Weights of a small GPT-style language model, trained from scratch on English Wikipedia: 6887 steps.
MLP neurons of a small language model. Each row is named by its layer, matrix (gate and up: input weights) and neuron, and shows model dimensions 0-127. Each number is 128 + 24 x the weight over its row's rms, rounded and kept within 0 to 255. Numbers have three digits each. A neuron's up and down rows have the sign that makes its largest values positive.
A block is one neuron, or neurons of one layer that tend to fire together. Before each block is what it responds to, as a language model described it from the Wikipedia text at the highest values.

Digits inside list numbers
L10.gate260:158183128126116137109131112121146088157150122124069137172116149114139108149132128111176091165152123133099100114150165088143134081148144140100124154134126132112115135124138129118118104103147094148073100116167073099149129143145076131130133138122130114125130106112155124105126139189132156139145163129115105169123152113127136127115175133122160118108210110128104103171124140141152111136109
L10.up260:131136130160139097117127122155115138141121156164082157116081149090157124141142124137136115128131162166112111132152138101106157073134121148105087169118132120168124112127112111141099134157137079086125116140098067125159118139125137123152145138130107140149132103127129140103094116108162135123166107114117139160123119115126137172120129116119181082120177121113107134165113123126158131089119
L10.gate430:124138148137144134137110145091136131128093085139159176155158163136114157119125084168155129114114092162130173141152119117114180156100163152096129109122168127120110114122185083101152161178100132151120083104095130132127155182101139111151116134116125152109134099085120122119109128141129135126103102129150151158123122144119137129141121109180113184140129120110113112110100142133133146123130
L10.up430:168132125150123106147164153121119148128101117149113160129120123149143129105141137134179156105156149107118083152123111135126098097171142144134131149120127153115104190125125149186130122122148132117168086133154112114159144123115151112170130140126149129164129101144112160142044133098118157138098128139099110130090127124137122130102158175148132154113126096159175152166129134122108133149128
L10.gate550:139168155127187168119095105111102140127075123128137100186107168104152123141135176109147120099114099114117099147137154176108104083150124152098153137174171105128167137128119107146075132131122130159130099172132197106128128120170155146146136093165096120138168156159125140133152097162131120118130119128089131119108117138126130116162152133119129191157137165134104130159115106141163147116120
L10.up550:147167118140083084113082146123118176149102127133143179131137157132128131166155129148136133095116112133116120135134151125139084116172128140114126124133145143097111127185144124105093123138116114163109114130149123112151113170143148152128128132117119087120159154184126146111130144124119088089139142152118125147108154183083136146151134115101079159109180082127100095126127114163153154144147
L10.gate582:139102097154093130116110117134143099103125140133098109129129156124125110147113133141134107136146083121126120173099133125114186143119182105137113129117152184098100195157127099106157137173099144146134138171167134119116160164122135152109148102149184123128110168137127157108149171163129148096136085132145102124095156140145124147118149126128128129112138098121136077157172120137137151167148
L10.up582:099100154119119136121155172163129125073104154162115104157124164098123094125121144148123112133122150138144147130148143150108142137122125110114170169084087144088144104139115115160176117096119096139144112112129136107119089138106118171122099141142157114140091127139155133171090123140132114140165150148105112100102135103105160132118087126126104086103141095143148132134132146155183148109169

Inside names and numbers
L11.gate679:178166094142140148138105104078153119131104145127141100113085154135128118075189131089098145117150139157124133126135160132074129129135129125087101048114142130114132125163153123093129186147140140124136130160116125145152175135112147160071128126117095164118135138107128128184129131108132138094156097100124116162149129115150146077137128157122115173054143093134134146127065193127118102172145
L11.up679:164164126131091093132108126138125154139108137112168110127151152140168170126185132155122145104139101133092153166108080164129155159128117148113112139087119101099142115147145104110118135110141143108126094087120129068098127179134153136112136183098107112123140091118121130150171155196110100126135136040085114126128114116122155120121127162097107129150144117139083122155110102132130144147117

Determiners opening noun phrases
L6.gate211:108103103132141169129119130144107119133130121104147138158151159144138149106143124142100160143135145128169113150120092152132157132126088111148106122104116148151147143089131120144189121095126090131138107141152114162116172161160180105178118167127120146093092109118127130121165127113131115107133099130120100092133173108104118132095140156117129148124137071131107167139118139188094159138145
L6.up211:110124090121070128103147091150144153128169132106140146102176109135149161079120096141143169127120121101116137136119134111152117135152108095090128144131124147134104158134138095121108143133129147134153113131129078150159136144112114111159143138097134109101089132142092126127137149133148143116103155141136115174072142133098148156140138168156156151134126113154160147115124140099124116091127
L6.gate362:147150110115084161132108138166149086156142106120150152145155160119122124100119138146181150122137078146122096148114144140099153090135126064086122133134113120146101134151113143115103132160154110112155083127113107203092160137121166147117132141126124165127101117087140155123104107111149133120097136095114085199132152123151166097103101139085092132107141125162129080145094134135119137147132
L6.up362:112122139128139119084116109116125127131111141135109081129115153128139123113047135150125132110131095134133144131104136160139155129084097096135104117092121125119127142118089097124092067079074153146158142130125143097103124157129141174111112160155125120122133156080136128124137143160131104137152137123114125105094122151123131150097135140108118171151156142101153100108121153114160125174100
L6.gate422:123132092155119129130123153133108118095149145120111120153124159154147162087114143127135145132131138109157043148083130163117171136140091109148129170106143161116132106101128141128141099119137130173130123133139095148105152170142163140146112142155133128143103087101165146131161132133151132114110105112136123109145170136108100155108180171118116150078149107152124139108130146167126174129150
L6.up422:129142126135118129140130101120113165100132169159109124109156098136158151108107144141129169088114115113119107169155136103149141112129110079111135140134108090159104128127149089112132069127117145132129133099136141147106130143124125123157146123105130111134142124156109125157122135170140118099108123141148148196155146165104128166136147148118175099142129141181160068132139088093119097111153
L6.gate728:137139083081093124119146127161137085116145136095145145155122167138083132115128109102140118134134097133155125125160161152119133103163130133146121124053130146123085094130147162139099141141154120105148106176095112154094178105151162124132130142120150114092118103103129132143121126170190121139111105112112132078145163139091145144093162136106150141084136143138115114150133181146122169120131
L6.up728:118096141122108119092116138116144135177163131134145119166092156153131113135134167130157163145161118107112102153100140147175106131127147147156172077107091144152114148140128130137150136103112113125134084134104138143093133153098136074101160174118102123180120120112145137126162155131120104147102102095120133128145158105139161125123184162119143123095187103067109086126140123109101114124123

Year digit after "2"
L11.gate405:110128100137133113136156141132126080151098149101091123154115170118108175130173121137128103139107102111141161117117097123095137167120105106124131115165151143126149142138179127109114133151127150169119167087099133191156157166117151151139130127113080116114116127144149110142150129142147128122123098130114171096134132075139098167145159101123119141104133120150128111160120184162137149117129
L11.up405:118133142112156177138124138144137120121103112132080132161140154121116120167089167099164087188100085164154136095156142121102135131071127127128148155108152110110120147107118136144114113109124122086132110103107166116106179097103140142135146149136159144114104151150167105097143114136117154115106133124147152140124140149124108118115136102128156130089139137107126135162160101146087131153135

Mid-name tokens in organization names
L10.gate139:146132148126145134119119126104093119125099125118151156124119160172132138113130117131143153112094080110145121125116120129130153099105120134128111108103121106123135114089149105091151105120152127089112138133138100139141174115117129111076126156133122167123138109094157112181157130138171130166134139118105071152133131139113108141107167138123121088130118112137107066131109145189098140164117
L10.up139:126149134131115154128124142140098157116138119140149153134168126126147113143122135137123138112126114122125174155123098137112169124156129108161126124124102110141142131114176079109146123055084131115140121096152119138134132126130108144147120158121089126122126113138114115132121143096171145131168132106123087186161138164120150102095175147110099143140117094115093087166110167118156135132151
L10.gate247:125140134107166178170116132110122119130145111116146133141134141165089059089154132113216141123090114153118149125163118106121143103123103135114148154116112118134108139116138123124161143109108140134094148158145126137174143114125146147119154149123145156134101105106123119165118129131123157117125123127147124166136094127161142105108142168125133097163134085136116132149164120167094091189144
L10.up247:200129115109128121116144082126138143141129077089114125096140147131122138100121107142111076100132112126126133107158089111141128153111122144139080129115125090180095127123167125096116073064099120146099135143141150190133112107127129103158161130091138122106154110101156137108140139141140078213123125151119153140106140096118146123097126153168137140163103139119109082137144097139149132138126
L10.gate426:146153092115132134167143149134111099131100058104134139143122153161117115126168136129106091129138122121109128113123120118117179120117091135146183076098140143113141120145138102095076131078098129121125177146117138133142110134084081115119128119101114130137149109141113100127153107138135127138135142138135121114145089053136122105117102131088134131158122108108113130150078135163154136123135
L10.up426:187140102146103133116168138126153126080120099122129142132167130150121135154115106127149129117127134117116128134138145118181142098114096156154146126123135090131093134114163120117121135125127090135130125100082075118146122121129076105181122181114142089121149137128146106151124109118106113106117127128144084133143075135195083126116108143148104138088122158146153138144136157112136116118093
L10.gate556:154160157148124122088105122197157134106138107144129117141124154140099139103104153164162141124183149139149133131143120119117123135095134143144176104117141129119132101103138109120124091123129103113139131131145153095137133146102124128103106132142186137131168128122114160124170113138172146141111098144126150138154156119123157134096161154128096133114120110127105123103131187145154142144165
L10.up556:122128138134147128135131153123164125149146114154144131107155113143104157125145147093124112118148141187131153104103089145091125135121161130087098129100178138122106120124139088097115114104165128172161121100124065181150115155130156126091114102122131148121103095113129098130108132144212103095120094133095088119132154122131098127137123132125111134142082126119152124103147179160107127148134

Year second digit
L6.gate59:103132124108129149182168161134100080115146094100135181110109119131103104108126132147148121117117106125121102134130158094137178142160138123140129160089087157113133129151142160148106112140104121125063135114196107124144137141190117166154113143147152105128104140084158151096135143112094128163095124123139135124123154129146155131122132109118131161128154167131082113144135092194150181168097
L6.up59:116126134134146124121156123147111140112148138139145142117114105116115129124131090105088110106130117152121130156126131121135120100123122126122128095153081142145131155160109128121141127120066167163111127134100117119144095124153083121159140098145140096158123165120137115090123105094097127118145163106093137120151168130119096133144138121151129124150151181138124105134152136127147174122119
L6.gate145:118112145086131131155138123126166074119137131072124108155099124139099128111155150143156091121153133120152107146133105140146171126110094149099125161130154122127112173118127125131126106133135118093080140160138122117165109114127172119091114148114132117161144102164123142104113118099136124148110101151164176125119131148149142147093113120081132091127154123112137090138120143152137150092153
L6.up145:113099158051139135175114117108095133114116143133144129083138120113122116176112129146143099138112125132074164107080100112131133124095092124148142165136116131130194131095115157177114136171125156142095091119098151104176143069157125098135123158140141146122174136143128102119102125132103157092148108137130128086085115138131093155140130125116090104065168114132150098142147162126094118164116
L6.gate597:100141104121112119124141130157148103128164113062165122169126161146118111147126128116158093115133135139170139176144110155158121113113143114134137079132095131094091162129164148120078119094121118106095103116139133141097157148124145150118097154171153107122106121126154141116127139155105103150130149103141159081177158106155136124119118100137141142096169126185054141130093130201128154181124
L6.up597:142128123145106086099138127111135133117135123155134148187169142108142132191111141140148106093127168115150124096146132197124110143130133125160163090125148107130144148093112117117091148136143144077150102129122136149165139094139092115167115130160137124133109097150100105136103117108109145194100150154140170116104136167108133132174123121145133146148150141179158157143107138145170148142187
L6.gate810:111104103161138110139080130100150125090135118090170116177117121153135140155178136116129151087155131107162116107137114136123141141104147173123089161128143136154109122140148163130144157141160097122117141140141103175123127127106152143150122181138121191099118141126151160137167119138108202121128162102129140135126145133137097134125148123131129190107147122111097133157129163123096147109111
L6.up810:117128118131112130128138093112146129111183147135139096136114108119129142070130137117143180111117105138122136130078106105091124147151109139125133095170131076180174162128111097115168133127101195119112104132102136134119115141148113121155158121138145120121154119166125137106128093106152155164137133099129138134119105140130107127146137146106130140107142081080160124113133096146147148117120

Article "a" after prepositions
L11.gate312:119130114103109120118141168141101086145153123116147106116180137163182105141162131166091143183138115141180089111165146170140183160127091039147109123106145096124157131123131122132140149154145132172140086142159108173136107147133120150126105157156138142114140165128108120128190121130159106133121116149103115177116163116141123153091123143146124140157163133138121107101161116136086132115127
L11.up312:148179096157138121125141136169147125125128141149138132130110078111157132170114098113192117094144145126105142109102155166128128128178137125081114122114132127163119136145109170175085117142100152166138127137174102128129160163123165142149132122116096146135106079153122122137089151119129102086129135165142147138134137096113131150137094127092105114121120110104135119063082157143160137112109

Numeric data values
L11.gate377:114156138133106080133139122123146119120171171091177157102154137108097108144112136146111098155112096155167113108146157149145141115148129091164152093099143143125138113178122139127146137107103144098095115144204121126143112130150119186082118159170131181171150152143112184138139144137121126133114100133116119125124128131171146099102105129139099139149148126141119119135105137179105145165104
L11.up377:142131146139113100127161136110150180108121128130140117138118124111140133168120157167124097117104131163136145141127148158128140154116119111158139116120139107122111135130102153120142147128138097114147157180096101141116136153105096161163125149149144102173147143094137187124111144154112101110127164093112133099147092134157130108076149106086128134162105128151119139111105159133138125129116

Numeric digits in tables
L10.gate392:154144075160112104102143097109132139130138099122141132129154131147122141129136086102160152136136132160155157119112140116123150085103125104108137144137129098142110119125163136152127150117143126139127101121103166086159152092127129108085107130110114122138130144109172163166142131143140133095150081143113109160130142147125124102124168134111089082109121147131147125120166121168149144117098
L10.up392:133158090119109160137163162114168110114120101125148126084147094113135133121114117109126126130088105121117125167092151122113114160106073137143141092138119096130105153150154139106190117142088108111117095131145153141129146108168140137122134152134057094120136134106086138110134091088165150150097106103121102101165151135146149161106165148096107157161165105133123140070074161127094096122141
L10.gate404:185109130114134098137121125116110169121120129176075109137112113112134114126075140108125116168117127127119164105117186157150121131173132090159081128154130114086144101125100151131168113128142087118152108158139133123151129072112139091158161136155141137106108075141156107099100122143119108153112113114121101108139136115134132131145093141183126124129169097135112116111143111155108140121149
L10.up404:122138122112134134174150090090121146118086136115085123142133113118168163118139108121110153120117118124094154103143093187149131104143107184113184130120141107088127150118135111144096141158134169123167102107097129131055099103161178137117139131148098096146166139137144161149127180147071093117150142151133135113130101167148137129114133117147124115117107121127111121134109132117123104148127
L10.gate611:105148057130056136131123124154101117133146149112125153117162128147153105125132101133103182167112134128119097148152134107129160112076104094117119167113102134108104151141167115118129090151108129106134151089145166145159153133151149117121123141137124129133124093105146128172112143138109117107127087103115190131179147104144148143108136136086157120105113161141110104121163143126153187130139
L10.up611:129136107104066124138140144128140138120180159127151118143109132084152142137107123104096159156115109136134104139145126106143117121092134065128143152138126142134112126191207140147102095129106172125156121144150160109135140142167146090163134120122091159099116138195194138154109125132147121111148088105139126131112134145131148168145146110138138105160129108156127099127162133135164180131108
L10.gate746:118183116123092134132158141121134072164122113107133140145161172145120071148108167139092127129126097142112128090104129111143131101111097125130150142140148091143140117159135125144150137137179190146101098153132151113171168172144119128106133116153140137123142129123135125150108101144201152157113151105107130105134114114144156162081137098123107137097134105107127149103139171121167159173143
L10.up746:114149127078111134121138124148107113152156169121123086138112134095128147100121132159182121188133130149151147162124125173107181102109153156098142100135113137161133091160136128118135121123102100142095095113157130125097113153153107108156115124143114065110126168173082136131142160121081098161125143160114093120130141123092096130128118119115146083158134129110142103154134091117097115094101

Word-initial fragment tokens
L6.gate108:108158147126133145140109120134144146113159146109107114149172121126130171122161126109142110097126057116131127148132119116169115121110083130099127150108107148117105084186149153146150110135171113150161145145096114140083166158121131177116143174143073145151089121125124137130132134135073159133093129128121084136088167119115130106111100139118122161087095161116120160158109147126123148122147
L6.up108:134157116151120118157157127095108142159144158139151090132157117124148103148153127081096137110132088118100159153126102118111098142126083078085170098132105134126141134116127074108152110110179127122160141162133105132084117146101182097112088108109146130095117104118146137117101136122151120053096121121136103097138157117137051122114169161110150136117139126143140111137108132112104105148148
L6.gate132:093114148166094136117134154102139099138103164155154161139088101144114174126129143136118126152128163132139102133137158132147114120110157120103130102121121145174121083095174120095145118122131118123135115157192132114131100137128152127115102134099123186131113148133136168139160145164132116085079121140148110043127173160110104147113163130148152132128137133119119153118129118150140134131199
L6.up132:129147113128168135100151146115138119129124125156151115127095131123131150164148111118108129136125101087104122134150093163124124129106103100129110127092102153136103097141108098130113100118122135113120106138095114096138109144119170111093158113166171150186149149124141114136141070158105118160090156103103117109156157131115145108143137101087115148126159162156104127116152100143150102181133
L6.gate188:101114150109146128154145117121125118124118092141100102088122137110073157109113142129143092142134112155123156139109108173126127126126133134142133097067145136134103140145115170126151126078133150117142116093077158125080114182124146154086100155173086101156161149121121115162157103107141156129143127144115132141123163107137160109100138148118150133138109102143098108143120099169161126142122
L6.up188:129108120165119075108108138149134142163087140109131107139121133147110177070150145146154150079142142068166154114061139145119144166165101141126112153167136091168073117107125106112113156115105134075155146154143140120134119158127142147110123183111151138166163115120103123108135153135121094124097127158156114114127124126125107072112162122134093103092168105118137135135084150105097108120151
L6.gate301:124180150147098137167116138115122101146128114060143095175105101167138176138163168130152120115104121120168074139133134105136125125134088075104200133089094147139137132139127136140088110136141105102122145127117136136180137155131132202126104133131126097150138141135142125120167104151098142114113111137109110128153138125140151128076122101113125172086153110153106089125101134153121105176107
L6.up301:102070116147093105181093115115122121115093085127132097166111096119159159138153136146139109139138116072167113101157162101136107142111126143153135106140141147146130086133131112079176095080156141114154163151157126119143116140131129105109112150094157116149106127119109151125135121121097090152111118088111098112088120147089117125113177100148103124137085152149147144128096138113136161103120

Name completion fragments
L6.gate137:166132154131144147128111141123132103119086115138124115120098158198122127119135131166118136132119148123150102118138100154129122137115152091126104115143126125109122126127145052069139128095107155112096150139124143155155144120121104112128121139118119146169125098116138111157129160102192140133112147124111102082125114128151192109111154126157118137089182119085098087141096136135143115156124
L6.up137:101127118107126150127119130155136134156121113110173156131082136110118066115096140129163122134109092131146121115099116093137127167141121172150131124115139113140114116118172101126123155127159123165155145096137138149142109132129129135110128114114151118105099160116144142100125102105136145195155106130132131221133103137121136103129167132115101144103120116158093136157104164136123089141163
L6.gate147:145142167103156138145159098132107107117099092110128141130111122125091111165097130144142089147097139109114146077107156117102169128101097134101130142042118124104163155129105132092125187123137100087083134097117122128110110106118120103124092108187132090092171155138119134125118119128122123179100093125082114140139155090117097104106161101140118111110130139133150109103106123139103151173129
L6.up147:147152133104152149136163073133118132148105117106132153141159122086087115172162129134139121130125111125142132092163132118109137097091117116108147111115135128100164096179116141087124120125102093126162108108105139077133096109105125129099120145165141125140153092133092120165146067147112153136105115115126099124122151139105100081118104070123123129130116155133135140139109140138125092144147
L6.gate199:164111132097090168146074143124151107087129127144167137121126156147128106151141145106123128161137089113132106119128136128102117144114152084091095154126094153069094094095111121171107135138117068082138160150150131156150133155138125118112107134135127153147123170125122122119159136118159087122118083191143140122101127120106093112097138113155169123132125115081117084143104129128130117138143
L6.up199:132143137161076117137109119101122153147100128125133077158124129121129130094108136136128122159135142112133089110171105150104069117094144133125124094133165159135140139100134096105153128079122122122122117153117117137118126079105124131087120148103077185119132114141142116162127109114143164119111121136146116114143141103153105111138188154134134134124127112145122106147133172107124109181176
L6.gate243:098105135128164156116144152163107114123106121118132124118107179152096080127103058135107127142133100140144135096092102157142095121127120118097104076148123155108190140153145156113194154131111141118159142102156114133165157105113148130158104154100123082136095124093159137136177137125160139141138121117109146125143116101109147165129134142124142115086110138101086099132160136166100123157104
L6.up243:114141140160141100136107164142111147119116114115098100136141147135136115085122116157170136153149133154129115121119103138099145099146132132110121153138144178146148180127087144113154165124119142115155149120117089127109151123120113119131116125112140143115127114143090083135133144125163171122112108151113124155103107132096135105106143105140092118156095208085147154137106117136117118160111

Number digits in data
L6.gate254:126174132099098125116096129146143121118111119112116134082114131140133137121126151108131109167082080084162165137123094134148147107136133097154151107126092151120148111159118112142123069115138118138127126152155107155110135161123151093161104093133143116163114111145125144147109141178099138134106142094127125137117142130103159142124135165086124124102152107194155121143155129142132105136092
L6.up254:145110128161131136142193119169115120119146157147176122138177099120139116149163110076080138079145130111083130102138120146145132111112123097138124124109109149120133087120112084102127100110051141161112128136139118119170155078102111122076105150114140101103111148155156116085142146117124077115126162090102105143167126119100128128144168148088118165147158123135132083122139124112109118119105
L6.gate281:103133139169164087120165107129162105102126108158153129134131117118139136154123142162076134117092092108118124150109137131131076062142103097113101175116101182182084128125175140123173160127130135121117108098121158088129136132145140116122090165131108136128141096120154151160143148134129138102136160115142073098096146116127097110144125109115140156114121100151097161151114123149129166109151
L6.up281:140146191107157137091115105124120130135123167134117131125147135142122125131144120062094143107137140122126131111120146086097119131104115136180155145139117123138114160111093119158137138099056158163106110160098138131181126093156101082136147159133166133117106126086150121139104144110109130129115105109167162093145170130144140116148100140157149093123167115164144101107122113167123109130139
L6.gate461:134185128119156099118142134119110115101118168083115155100153145106133113119157154119147134126156183138156066146094172116132126102135122146170146120129116119145079137166163143132125111119147169111070130098110137098120104145167103142078128155098148115104134137150187156165132143084145118170126103140104091132130133131136151129095118111105121130133140127128134123140125148161139157134119
L6.up461:158089128134128097143136135148129122154124115110134160077126113099155132124146138149140115073161125134095146092099141154140138124085114146147107109141121132149127140116105094138136100091131140137103131120102144124114141133118067139122134170148128137146121100149111091130130123102130118154116133132131140162135147079139139111156125141133143131155116138089097145102133150127114121129118
L6.gate468:112167127127120119138123141133133102077166152119109116130144124113138127111119112154112120123128095142141107149119120097122095096118143069105154148114103130138175102199128162146107096113122197168108126121087145103161141125194100101112141126142120144088100149146122155151181166127165147110096098102087091090143130117137136129112129148132085169134128145149128152154147134150144144135121
L6.up468:086132114138156103130125151137138141143144133119097142153188125144118085145149130131086115115128147125091096122152107110117120113116093091136114138156134105108129138135150121204137174145124119079055097104120144118133149132135136116120121127113168121133084112083128134136143120115151150082127135108166128090161149099129131112134094113130103083123125097113119126130138090174146129113122

Inside multi-word proper names
L11.gate398:127101142169151126137127098108131109125114095122140162130085176141096106174174125106083136164148124091126159088138100111134167106116120138129099121135077076136154117136111110110159150140126101119163128126160129162099185112121093190106103164120159128123103086150105150161138092140146132170139110122121092153149107128123101136129073116117113179108102124169089096115130156139138130150154
L11.up398:139168087099127142160115162134110121117125149142115165123125159177175114135140107092141160120123126132117123129142102167137109082137102119108139117135155118135131123084167106156151094136114111137160128131126143173138149137143144142104071176081076124141110145143120128127143128151145152107077115127149143151183110125140124121128123185113119100147119146128102137145152147111093098144165

Word-initial prefix fragments
L10.gate11:071146094110109117136098104132130105153065153128165139121142120092117104084108126131150144136126119114155101080144123128102111135144123090080088132147135140119144151143107156122075126115137162132127112129148070108145147152181058142130162178163106157108139122132105136122150141127089144147122081131154158175159158165075175131140102128129120138090112129141106071150089179135154113125168
L10.up11:133142137127128112129122150085116154153128108140108113117099114117142126170172119108115129164122064103149107149124121117169113142125116151080117141129116118138127087138178161123116114133149104105108089133102115128088099160148150130128118126101139102128140136145090143140133109084131141131116124141114079112113156119150121109092128111105119141126144136131148120160103160140116153115173
L10.gate164:138140127155099124110160117102084120159133135083163131127128075104108139087155123111146167109138101130147105126123142144149151116093146124108127164149086123124143103153152171119111113135151147160080130144096097119090091113128115126096091105147148114144092107148132114189152139137103115122129104151125142175169143110124100135121149093121141122155150109164135111135102150149120122129115
L10.up164:094135122126125135079182134120185114182112126162129157100122142089118185115077087190109143138137143145129140171112145135179097165089143105123134134120091119137149148144155125130128161117136141112146137155070088145115139203129075135089141146076163101142124137118124140167067095126145101130091136127117129139118104127121175093116170090115120121110115095165171087101116128143169150135141
L10.gate242:075134123118105087116092128122137089121116141154164188136153094144097164174118114134112120138156114125145094118162123128098209112075101148103090120143086111172153115139196143133114092158122155131130118113161146144150131149136119174161124154116154117134125154150112107087118141145103105130127102158111156124129107148086131130073121124159105170141145123136149072110129125162129130148138
L10.up242:126126128118156183116087082148137137106101100144163135113125123133152116137098101110116112185147070149141137122121109124118166142165092147125088130145088136119130143137125090124123137141144127174142154166124088145096131107177110120173136080137135130183085123109091134158114172122127072170138111133151138098156120127166076080123142161143109098174140125157150084096119127122131137142148
L10.gate331:101152147179129148135110127123076098169147141127124144089139137133089197153155125134139092163158120141132137136108128087105121128127144180122108101127140160169146095136123146121154149149109148173140184153134122157146142117110115182116121138075097109126136146146131116136153118100156104150129120135146174138128131157118142111098097088135152122153122140097124101190110161143104103140137
L10.up331:150138116117098097115091138095102159156181151137126150128147114098127167109138065166097153186112102151148144163095111125128147127106097132104133139157117141148136146135100159129133136129115163152128117152165088130135156162151117147162109173097159107124102118132101140182138105121112151141163119154065163123107120126160107125081100129102154152105147131117141089144095141117097106086080

Determiner before noun
L10.gate194:116135099134095139119122136141136102141128136131143127180113143173137133077113100139118139104127132146158102155153117164123142111143095115100158139064111170105074116151137138160118114148134143163154129137160085147114178177111157146093124162107123131088118115127089106118164143139142123104113154130165133153135160137095151145123128136079125105080135131172075108151160166118083124105120
L10.up194:128129156099121119146084125098175124144115135122122124110120142138144114096074129112115146132128093117125087156135132181181093143110144075091097093131180161111121130133091111137127140105110150157164130149102132157169099161143127137139090136110146165113146195149127182122119112105127135160121147115136167099120184147175102092109123145077112122115107150126148113130166142103111094121131
L10.gate373:128180120122120123120120140114209113088115120137106195147165140125124189064118113116143148141155138104162115150188116143134107132163133084132180112137152137188157131159144155137106160103093137131121127155124099108127121134108130173142087118112138130152162137119139182106201125146133144084097114141140128154098153119137124127129133140140105070119156083121141136151116176127174110122109
L10.up373:098133144148144138142146151164113110118162119098116163119128137163148143076164091149139133141150141143136109137129093077127126168114156147167125145183166147135115097094110101139114176133088145133123116143114170108125121149105144145127153154096132131109106093153140106116119160126161098103106137133147122105153138121106097175129120155095145131112113087122111130108138112137058111101081
L10.gate411:117151152157123126135116182142133134133122154150117142140137100141172122124141106152154159099141136121142104138107117169136164074086088140138158133119114120122115097133078132134138099119129097141139094101129111136132135115179184103167114194123109159122141117113109127182166111172154109109106143100104128101165140126152129145102148184099099102146171152158123120145129175135092121110113
L10.up411:113150112121107103128127160115135133072148113144106144171156139160169152135140110148186163123128089106122165088103113156141102090143115092092148116135142145138097129148121137164145132165125143153163100144140118118130150159129127082128113135130173124123067129118167165087128107158124131134112111114137098147163167110138098107127130164087132107175133129145136129164098130147126125165127
L10.gate463:126100074135119102122136117116135087112121115136086130147130142153157122101128112154155135124139126113097132134092133135142158104137098068110122107155178129160109134101132144152096086152116124133140119096121148120154167157093151149139097116132132175136125113139131139140159166140145130136124113136142172168130132102108155141106134146149097112112129102120097150158103153127091091115162
L10.up463:102140126107114128146151109116123139091128115165126160121189094115145156086183146084176149180089153113129131112149113096147106141120133138187136148109148122131072138111158126134097117123153164148110131144138161103147125183120093160138152182133136169101119102165101146133060129106096130109128128185164164122106133119124101141085125139117142118124112108139161122135147121138127127122094